MLP neurons of a small language model. Each row is named by its layer, matrix (gate and up: input weights) and neuron, and shows model dimensions 293-420. Each number is 128 + 32 x the weight over its row's rms, rounded and kept within 0 to 255. Numbers have three digits each. A neuron's up and down rows have the sign that makes its largest values positive.
A block is one neuron, or neurons of one layer that tend to fire together. After each block is what it responds to, as a language model described it from the Wikipedia text at the highest values.

L4.gate673:154144123070167104148200103097102093114147133161156069062059108164159151150145140143145166105072151099152108124059149105147137100109141123162104188125115133172149138136094119132122150055114095103102122092133161156107114066074122165196097128092122124105165158117107110084139098170188151160081123126145081158145125148104092140151162143117124114087135136157139187168110147144102117169118
L4.up673:128139123175196142158110132113121101107118213177137104143144133074136090132134081117110124043100109145186115124130183148162098161136163126108123077109125176148163128084055141146126163118118113117114090101099126191092166077066164137122093121081152112144190168151112095087129153128135099110108128173150129142138129078117128111084178129094148041130160143184102175176107107131100078121097
L4.gate937:166102074136127134091108153095070080129112153213164061219108130097123088081179120110145147060122114095155105143099153142104152156079104111155117148105173127150136104111156103098160133117130077064153153162103145124161178117134116185142065119047198118201148122083102116114143158118114140112151169118166166121121086100140085108172182158042110090139163125170116193117061123146111112138152
L4.up937:158140093102154135107141108136071085145147138202106076150113084115112150068201170123128150071094126132199154125046129094140149119116101140187136175133131173204191128105127072142125151094166110140157132132133143137152143072087124187146087126091136154120131090114113186114134160125167140082147136106166112162129127130093118143149120098060146102115190138131151189119118169080101111133104
Description: Surname first pieces

L4.gate650:101099127131134129129139102137140153172183180160126091136134077109163143146128164119128112135116114107114160110130125116077130199119132170108098170207106133123152090119082109072146084131165138119076072103079119118050066147149136118165166195127135116149163123168121105136145178107155112098123113107094130163158102107206151124199102049085173226142113126127127123104115133168150126210075
L4.up650:126097124125129056084109149117136113092106061159148140097086149149102109147121121206145109159121133063121172127139151121115146160157135136116106115166170093123122147130119123147167068134155118139124134145096152094141115103104166109118162063156141134154133171128082109158179057101103164147103113129094113089127042175128162104163077142070161122171141092133134132130084112135166113168137
L4.gate1166:115119143120115180098161073113138133094125202118090178095092119178105095109136148150157181154111165138145123146183179118139082135152150127130067162030154126107149119128045097159136109196129125101111083136098151158114100152163169072112162143105151120173178122086138085166102169140147140096165139121119110127124086044095086124120098105138089139106171126121146118110100085143142125108119
L4.up1166:115153156044118150117121131151133126139172168104083130066164118116076174093138141162135170149155179144127132145167191120081124163103128092146104139099074127156151082114095106139120132111155114113104121136086114138132143078148046149142129129149103157100122182161079134122131158102151123171136109148093102121082147055123130070126143192103169164121160150094126158047115147147143124154172
Description: Noun-completing final pieces

L3.gate66:151092155123130127172127124110067138100140110150131199128143077164113144115132077157128166068125135128131127125070120147118162093158206161108108174080083113174083099116000124135115142130084066092089123123132157089162139069134119175135136131103157083109127103111145134147130161099151076164131081104136118077120099144167132160140112180134154073075142181163122141128106147137119111125142
L3.up66:051106046153151136120125167113119141175138083159145110089119105102138083096134082145162115117156097109101173062115126127146153109135080141101058151148105188159201117123133125136078119148131125102099147122054139173142094075180121094140150152117084139075095132085183096109099094095114124116129096162096138159122134103091130174152139101076127114105134186134153148130110158156114129155132
L3.gate139:088162135187077101079110137140140160168182091116125130157192105071139107121179116174103080120071146106172129084091134082150128188119097148105107104156117215123131104065144139131132160112127174113098120154148180137136105124091107121147116121130186078179123100106165094127141112127125114132134147120099148143133133189188092062123124128164153100144105131127092123175135128131152121115106
L3.up139:126111104107084128072187132111172148172123113166150205123155124097095119092156176115109135084169105198145143115107127161159174126133183146061132106119150147114136204096170107182126108127141132089111168142166112135097181098133137128184149131079172111137104059119144122113126110103169165151195162157160108045177137118130154109135137090086144141128180149127131178167120132120123158149083
L3.gate360:119151146107129124199111194135107080063104179104128140043177153056211144133171116103138127100119104110118066064137124109105157065187120167105111131133084124187216110103107077127085136085131086066099148179137156099104116103149141158164147111159164173081073136085125085107124106151117116113103173141127157138159149142143147156122146157078099143058050085110121153155099130129083111159131
L3.up360:134118142116086156144086191141099139120104127137147144153067193102113178124126131133143126131132087140104117159155076140081177105167119086125086109105118177178126102136094163109131123086138114085128120128111107128073125101145080147138107129102146116113107131080093110112161098123107083103097138102108134106112139104103099206129177109116074105159106100154195116097138102085096100131132
L3.gate554:160132111144107122129155136109128091123155053091131145100094174088108092075140076114097114163049091127115130181111128132157098069093095054177129159078167169107139174104155086162137146113080181127139080163092216171123144117143131102068097129126123080076121089087158144138147133180139117188106118187175131135156117104104134146126148135138126146133083205143118109191150151141048156163060
L3.up554:104068168138114100125143080129120103077160122127109099138133160179142136116175131114124152157122180138089154154124126124149136127091151136108182102133110121146170150188125061156140174084108151158125123154107148154110160144166171123181098148112099111123158148085150120113169174126136125045167122179171118168129196155092147174111133097146138089076170141157161127112156087164064152156108
L3.gate733:131127113179131179112075152180130051124170109134191136140117125171141137149131071127135109104113158131128160154081137148129160109125157174170131219118133120189187137098140143122094152180136135110136202165103132144178096134169122091119110077141139152103094128208149123117140112134137110153119092169164103128064165068128112153104079134186123108138114160200131124099149131139109098134137
L3.up733:142122167196131101123171102133167053107136072136065148162115126072095140109085175112135121134126128178109092141093119087130144118184139150162126115134165143121112124115099096209130176152141122146106157157137143166151131108109186141125161101103145135133134131121147136154132072148131167141134213114167087089114115124142122132156141127134131100170183106171134101160112141155105162134116
L3.gate1017:140128092100122095111135132124107118073112084202093087094116175090111109113148154135170186140153069127126140152087109142127142135100113114155116101116079155156142133080158178143157123105084154165140112171107116158120171069157148103110151075117133111150135095123158112122155120138112136106172100139135131125190185170120122179197130149114137095124115145150116128123142105138126179109124
L3.up1017:168147115156085110157121082095154130112143089172131102159142151144090100141126151084121145116104153165168132078077119133140145104123143117103021081125098157066142150150156130152089131122094131158108039107106114124132174146135148128150099128115186080150063164158169127139109132062079129143153084152112116149123115130113138148176167133203095100141102086118148110161190095128109122089146
L3.gate1089:141136145093119116090161155112095166153154161161145173101200099079115088183110098112161154154092079136163163055081162131131130167141132089112139133146079165137127155152141176075069202150162136095090108119124093184147102054000147100116091178136117170073122138108180125138131173106154139156109142126145166140116132112136141170110129158140148127153117127070155152122120088117059109111158
L3.up1089:195172133114169100122146135154114122183135120130095165138140097150095098149119143108138093125126152158105127092096087122148136120130132087167148121102078127153188088191143099068106185118182094095160069131177155183123102114075149109131145128116147179117104123126086074060096117089161094110118127070132134149153075139101178168085148145113146105188133219074158114127170121128131150097070
L3.gate1260:095139132149165064092149104087125127111123173175142095105080165130097104104138085060182185134152171133117117110100124138072119133129135165120135064144152132097161139153080167099096112108156147072103151173142169123140142053148180116131163100079138104108140103177083103129157117149126130161145166146161158205148117158093098076080083127125141145172089194116146139114129169171136145166151
L3.up1260:140143111121073073119138137051090071168161131158109097084087105152135141120171143120190167123127116126193118149124075059129148111104135179128078111140177097091181152189082126166102175133158098086073124108118191104171148117105136097110113183127123114153150166065125135141136070167100108121097088144167083182173138176146116151112169117164221119137127172104131156153110119095177101159121
Description: Personal name boundary

L3.gate19:116134129135135152147088108153130111099143129103117068121169054069135074051124070143203084165161143138188156063115155129187164176167104131105167146192122091127133156130106159116110055167124126108118145154137156109130126095142153112142166076042144060127120108091140130130149119118105173152115138158132129160092124210092083145179191121195102106100159149179142170159100129126143181084148
L3.up19:134150169121093130152133169123171093122085185115144132130152121037120115100077078122138102170133118068126151109087133165144177117161087099117160144120101145154108138105095116182114120143086163080172112142136128115126124088132148148111121110085148068112111095154131116142171101130150143142157152140154118115123078088158062162105168100114113129084168132122093147148063128175076151144101
L3.gate46:129131126147121125137153167061212128153157172072129170128172175094135116155067112123152106137151166185072154168114082097174108110126122114118123153143101123105085094072125137089110060076118150140147161150145107040078111102131130104156112154115156039098164120142107126112168113106097121153141070112128157112124096127135107135163111045103079112055121175139125150151101131105113192103114
L3.up46:128144115128027129163149111085149091144113166125150167115179138158113108136116167111100060121139168179177139114155098165199148108164136121084120121080124099154110138138086134143137092154096185136146141150174185098147138151119149182181140071141207081134120174124142190111165128138139089115110122154135143130167126169160171166202187126134180128043150133112192101182114107153143111097073
L3.gate129:101159113145151112138131152149084109092151153167110137120143123155130179138099161095171165121169108164091133118137151107192110138208097117093133112159125177140113086160146073086145092153133146125117213122127121133094120145146181082048104129139138170120164093171085148126131103106169164147106099056105138086111132160199127156131172160148085162132142161187130115124152123174144137111146
L3.up129:093145126116145107162103115150171141146134178120093103168120145118133085121148170122157123196151055137070126087140145146150081118131102106155080169150121147160153128121120113094099137106128115091083070175126149090096151111136169156112062210105167128133130086153116195093124095110132111119104076098102162105144085117159160145178130158148132128123108134153073185106091132117137137167192
L3.gate150:118055159136108093174091124090165061163121145116156137104111150128161147059145141155083139129086110154141097109134106155086180142145131141150119104121090174062208126169119125140097144053150148179109080150141096159140122110172134163159088088127152083160145175141115108110102148218124114116137101142107165107132161083125126190135146198107125141144101127132123107122151126106120105150110
L3.up150:125033135135140093190131110143136101163110144093111101073145140122143146140141131131127186103156098125126089126068098124113149153164142112160152130123059186177219124085071136147096135092110210156123128153182164169135114088092107141148111078106160123078108209176142054096107160188105115085156106158161175116117114121147176183104186152088085177108118155123151113104161159169093122144124
L3.gate580:113168148071190115150121128092116189128133173107067128161095138069102127089096179070148161197175181176164161105082128130126095100093150123141128117146086116155087123161122113118122132131120128151142130161152100167109144111140189172072155130152073135088145140132094159133070110128115115068088127089085153155181066138121120178119119145121092087106160111178093038143119164150119124135111
L3.up580:035119097064172121156091180131155119071123220173131139175087112098096169090120198119117183190179168120128182127143152089133096092079146104162134138135033121098090141123130148139109128172095097121181117118150121131155145108170223151131087177152103161135179162125054176140126105109140109157208139073105178098138131145153142141101142158161139086103149107153147071128132136195154083146143
L3.gate632:140106133104128168129183108120214113156135167104123067141136153125162147120135141090128126096144139144132138069139151141143087083110128144122161131143125118110119188067129178099121109158102105147160131137145108140108150134134179171089156127138114116084123149133094114143118124107134140085109139146130117167140141112089116101157130145124104123180183146171109088079102105115144147106176
L3.up632:119126175093104122181186074132157130138153169170166143091143145095135143170091121141083125086137118157124113133149150128169080144163092125070139126148162122127123174080109132147118098134084156086087124148118123105112158123185118213111171036140115145084111112129091143160166135071111189089155165159162197140124191096145085139152207125124095123102176102157085123141064143154091098105165
L3.gate905:102083089118105156139128136165103079135056188127128065163129141098107157117165142094184195089089112102083119118118117090117152191130107113162109114081110172147104118047098121074122163078146150145138067113113144162110139100094109124087108105089169173105174089100110151074109095173170074050135067092159127148179102106084130105131129147128096122145108138166106172068127112117139104212142
L3.up905:158114156083133130186185121142081098145122104167163088153086109073145124121100109131135144136118063105084102070103173091110207128135071170108080143180166137091168104130109150101152177048123147098164116134105153164128131116166110099111118149133126133111170081126089185194076122136121169120120166161136119147171180120077127129138151131074144136124096150074134106139123138128097124103124
L3.gate1152:113119156092068067145096117126130026094120204137155113098102154114104115151131153146148108130127118123103159085152104130168093147145138135214149133106055140127121148206145135176078120097155136102120094116082140145170169104163161189158137155150191122139150113160077119146142126172157052096110167157112190164112133161129177141099189111107148152151105070095110129160109144177138164146103
L3.up1152:116094144149110054159141168121150096129164152119184106142097174173070120146126172189139119195140115138077138119059069111118138099104083090203148137159107172122125121131117124168038149065129108111110095181115147137133126094169118189160072082161109156122171096175098062166172113157134084170177141107097165146109124136200157114115220097174112120171072105124147133133143112155103155165125
Description: Capitalized name-initial fragments

L4.gate510:162093187111074081140125175108130141096154122169137111134154102094166161102111150105152110154094092112153128149115125109096119124152180107095119180160111134101170086137131157153138092100111150150084111104181104134172099176089155119126087108087114135120155169171140173095064126116128112167122152157158127129118161099126136161143131161102136117170113111089128168111145169168175135116169
L4.up510:160128156088118119153115123133131060141058127135110113143081100107134028103132186128132123174145110087100135129115160113129142129156118118086106136181137116151106116107099138143151178124134157126173088153136097187182085158146129157137132135133139226102064202132082169094130105118101115185135077127158155085112151106108104120134133106127147184158120130130149160159145125121137080099171
L4.gate1004:141047110095101113109140163162132087104127148119120118123137101127136108147142046116125157084099154142146134135137158098177111111090086092187089131117156112081083140042096130179125142178088139109171109109129179083041078117137166119123143131091045082120103139084117084058103129145071042097110121109167132123091144162116146141150153131151110173116101126070090080096160109141132108132151
L4.up1004:212120101131135120104181162127187110060140110116176151155071090084183162111131132123167123144166157122197186157106138121115155170136160140107140117192129149134162125124181106127108102146095168101162078101146124098128134107102152079154130141063101139078123148131135121094093155121146134095169098097176135130096110096052099134128094131089076147042140152159120037091089153143100169109143
Description: Proper-name first fragments

L5.gate214:108108094102104115130149079091105113171132103063116164131164130119127131064069153111136135089123144136109165170106127077147140150071121124140137157163118083132123121116141135117195118093094071102098158180114152075148154193102110144095124099120137132139103107193103143069089091126122192116158196117153123122078076079124111179150095130088106138143130181110147130146087169124098164158160
L5.up214:101134143148139142137124161164179096133122145132160147110106109177119108124154127198121139090140136159114118106147168120113120152121187150138118127129095167120158063140167126146080155199164100155111139124182120155111082103059136157143100112053134049092124161134203136180119174176091153104149126132115107111115070147162143144133155119140143142140098062142098121142108177097105082081153
L5.gate327:132140121138169088120127102093189119155080065127170158198126185106147079074165085212163185117117139097078080174169210136106165194154171162090165097124085160151188107100125171174131108133110128124089164172139150165123122116145168201173164188129116104119095120173148080177125183170070102147119170124118140130123056097111117146129111125068100149121079122065123161189128135182136093141181
L5.up327:184060113136111097155104137101142030136127098101111163151098151124141125089212067093168161086107142104144111142083174132130103190099143144112152167100110126111118071148140138121098168165124072121082157132132132155088099129080158126118105143135128153120055145212152119169096170134107169057138148154140099197111088028124110142118119169125049181134137074092090139143161183109044091079117
L5.gate447:130086156193147145084117099091199122175089152113134132102136135169115144093098120158077074096183136117160091158157136131118175105127143090113154145141121128150123056128186121133163144157179149126136179120164082138107121135070148161125112075096138156127154153184124149116140211169138164126172207173140086098092097098092154112143117132074131160140133107135167117135114150088166149128185
L5.up447:121129085115059109136092128114087119084062187128106126101133111192162191147168134131108154064073188117165151176109132118138156106108188126175144135126116152113161145093068117115103141107063116076088131148086148097145138122132112067115126106132087157163207122102120187105131160118132174075126149177120078152108067159149119156139139084140171121138161101132068165156104091160090158183156
L5.gate987:135124158187117035137051149127159085115128156172107076086100141116111083171125057120152162075108080105194178087150125158165166085066106125133121122085147111118175142131139089140092164080166069090113123081126084135113152120045172137173122101098127139146133137180124116110140171104083089141114099130143087105103102162144164093118080145178121158145044136176090085137104133191112086177117
L5.up987:122158149153130118147101178122169123103136089122136083127097113180156165170083084159075168153090156112086147203183130170159161132078114092133137124083125143102081130146115145154188115219122144128161132122138125138158131092158138123133107130139151192156091138138125087126143111081125124093118106129111156087094143105158100129075170173085078110157150114214065202128102170124094106124141
Description: Split proper-name starts

L3.gate57:095153112126134073187110156197169081096105098221100089115095105132179165106108137071104104112060102096109122139160163157095139152171085113063102101142123087140192135120116111153136103168109078113100098179132138159163141171134110163092101086135087170172181159183097133118151108106163089158113112107134114087123118125111136152117075157132149161090119153124120104142086103069184135129090
L3.up57:167178180107117093082104140140122124108176178156198094065049131108144089092106108121151106134115138134105112137172138112176144163162120127113160120159142136136126157094103123104101111121090117126165126122147097146181159174095110114092138143145170114169095128104112090112176050161083065154130133139155128140085098113173129146099185133068120144132057150094140173106112140136108140098097
L3.gate140:091110103113128105104069143092174162132154115091118126154175106096142086140176119132078117193136084188130170109134109106125148118128075138156133092192100126123146155118172164092124093176090078160074097146132158150105156140135103122126148086180126123137145152131154137140132100158132177109139128092097091134132146104139159136146136085102164198160177141149095255117061161157138136104155
L3.up140:137151116147129166111107129188163120113175153175180114082115137148103107166131051106187157112152149148124117097113102140084085098128105102167130179156109096128111121079089156142111070151098143118168117133142134150150159133052075036133125107158145166123161105176145165154099118146158083129074153119110121091078087138085120169133093080087141061122136171149127115118136098116128126107115
L3.gate423:132176156108133120159100119098122137131128118141162127127074121170097198137098156052126155085132150080132102104097159146056090152175139096113096099118124152104144119090117148091134123146108081185113104128136139102099140081108114085115117086139166129117089098111095119086127176141152078163165115120067109139136143163115141064128175131152100151089100140183135169157128124117095189112144
L3.up423:107151150129127143117153105132108148102145139121107161128108182112104109068170145143065170181184084123176100143163156089167107140147131147129066095109086130084169139088152135096126073127139081113110122145144142129114166135130106139155095142119144143142120091187149163135135135122121164200151182087084113131170160132178188111137152139072126126156175078126101108106159129156120141131172
L3.gate850:188158119123115124096128100129088119114190108163171087149139158127132178129141150101083146154111056140157156135138148129107127154122114141097096101126184116129127165130072154142123148114119064080053136129112165138129118058108072119094132057107139180135132124142183128114138169135141146117090179144073065123122096088128119105076099170112106133126128122142110145097120116108153149124196
L3.up850:119127155134109074134049140127116190111110167157129134135126180179131145133147162061072135136135189210089131096117147090106149159170151132154084140151134101113125057147100079127154103075084116167078110140088170117139114155172115104089140075139124091149207113138137165122083116170161108175154125121095137078117104125137126078119072115121172196133085113134142187134102138183095163151097
L3.gate978:083182164064117150066133097134170141122132135145108121141091060145141148155115122157150136133129157147124113114154121145130209137140134140124154143184141113123138112086130081110144135104046100102156115181110107097114196117095136132117174135097177120100129132078189142084140131130099126148187049126185156093097108108171204086155142158093120148217106122144131179135194112114160108141100
L3.up978:109110164118101144110096192173174181066152205112112110115110114139096128168147087122157117117136167166139117127152110111093094067141099152099121152122119066121102173195116137118080068102129156110092134162147126136097086164109134109199144137180110179116088158202118139186119115116111118125070108148105172114175098085136106079135145099155136146120217157146158126071109146123132129158166
L3.gate1121:119078128093153148088170172119116075117056176149131104043092116145111085150088131119191159166165075151099155156133081115097156194108095167096116124123104146124098049134122138084107193134118141064096111165122124127133139173135086127105101126114170198114119173166147059150145109064105117190109146122123112107128144118144149122160144185098163147168106142078085128124078084086205153107153
L3.up1121:157121103132141117189122098116112114139129143179125139139115061055124078093165165141140102181114163076116139104063182216077099130159135170134083131173081155163178053116098121161127133163116128146133118166081108133143164149112109096133120187086165115163074143113105124151117139068086092168085090105107115101139110136104118103167176087139099104169125176125138113092152101081158118120147
L3.gate1129:132143119130147137135163156136117113104136144158128126136057153102154101098130151068086193144155155131106078147074115186131138100098086107081102134118155180138074134155122160094106115111156145084120123077098112118154135086117124181121121130125068140111158191148102125111101085091117136079168102119157154118141112108067160171138164172101144176176150142091080165101079129135071109090161
L3.up1129:149162125167100051157103129124178130176086142100089141180127139132197120077119147174142155134169153092104174145170172176096076153154100080106105130139133136095168114103161096156133090140086082129126139172120202077163139147146094100129117130134170089128136151142122165163070130094146146212215152141146147145185156092172155090136113133109109134187045119179170170103119124151095130144178
L3.gate1134:114136141073079115176131121130178094142044150065130096062071194171129139156115067148066166182091143093147155109132141139123149107113121107075141148122087135137079095129129081107145090099126164067155096139062138076136158136163104099104149106125147135078154139158067138117109167101080117132145120090100133119116111157137166115176118105149094113146115139145117122076084102082172153167131
L3.up1134:116151111156116116106156135170028112134130214151113091184124123118215129136173129126146104199095126130154113127136105059143160079086104104120116081145136179119147143171084089135099094175151146125141128109181122130080129140115121137184092115161143149147124097166169083125047131095115070109190084127109139138172124056152153112172152157115120144170092113132114114130118091095088097097133
Description: Word-completing final fragments

L5.gate55:170111105083137101131124170169151156044074160056099155126110094107117108108113137076116160113115147165104120103118154071126125207121173087175148132153121125073170137117051084111114152056117104063091082122164154098152180091138097105117114081096126093133111101068102122129113092142066137076184190125171120086120114131120144158117123153093114109169088158155141143062095099078150160086149
L5.up55:174153068109107091141154167122099119119098149142083150081091108134169132144104098141133150102100081131102137156091160116114141094131156105114157163066116186145171142116069096125102143140099120113055134156141169107176125123090082145137110116107124137133107128137117125108124123121153157146124180135143098161107154160108089112171148122097125057128153129117161109109111143124099127168092
L5.gate378:156097093084160112187157104153109153113075105120164111113104079130178086121152114126157143064139179131129129128100167114127095143162137118135146113136146156123103108111077106131055164121143124132172131207119069179077157056149063091085120162129152112153101146078139089110092147114123112183123122173154106117133093140155105142141143092131142152127118147131169121122127194175106112116180
L5.up378:140135082098140111164168167157117169119194140131107193113091131081152102126136114116151110100101134120101187093115138082158114144090154105153182109109107095202118090084103131080125074109082192146106171187154148063100147137108177149143136136115176146152092117068088095076129113156096087132072126134212166177111096176179161106096158099085083125171116171116143149090087094112141140165103
L5.gate969:133088131127165120181115139142126076081165117131144185152126122131097150101145083133138169106118157120199181138093195149141168135082108164164121144141145214134126084125161099137129134120130154167191091188152103161117110069087120158127068135095073119123094055134136111148155099145136093066147117109170119159096134110140107133119147079066191085129116110184141181136131152120089119163119
L5.up969:180154083111142153165147128123096107163122139086138106161133150151195114149119131161084145147163132125136085121114160086153156175118122061143190113162125113133135153071110166149111135175150105111144069149091142067135137124164104103132168119135113132146163161097100127132147133135116153109118109138058101101106062138056098141116146157131135103123132181120120097131146117135121153189132
L5.gate1184:150106058102148089152143117143111100154181152102127189078121061136128160175136083087115108139078160104128133140109142100128123103096115153140120116137130136134169102113132125122046109190101113084145099143138175187136131098103118110090103138131162091205124091099134093186113121130141171098143131101163115200137110147192134158081120122116189101131153182192113158069143095080181133205152
L5.up1184:175111061132098124130139118108164121096085167089119150132184128123140102129174153153090139083113121086199134075094136129182141090098082175161137132108125163184097174115135120137120157177103041126130134089120100131151093151116127147135124136086141121175092055112094101145087142147149118118079137101120117111112119116152105117132165125148106116131129100190107141205142114169152095148146
Description: Surname start after first name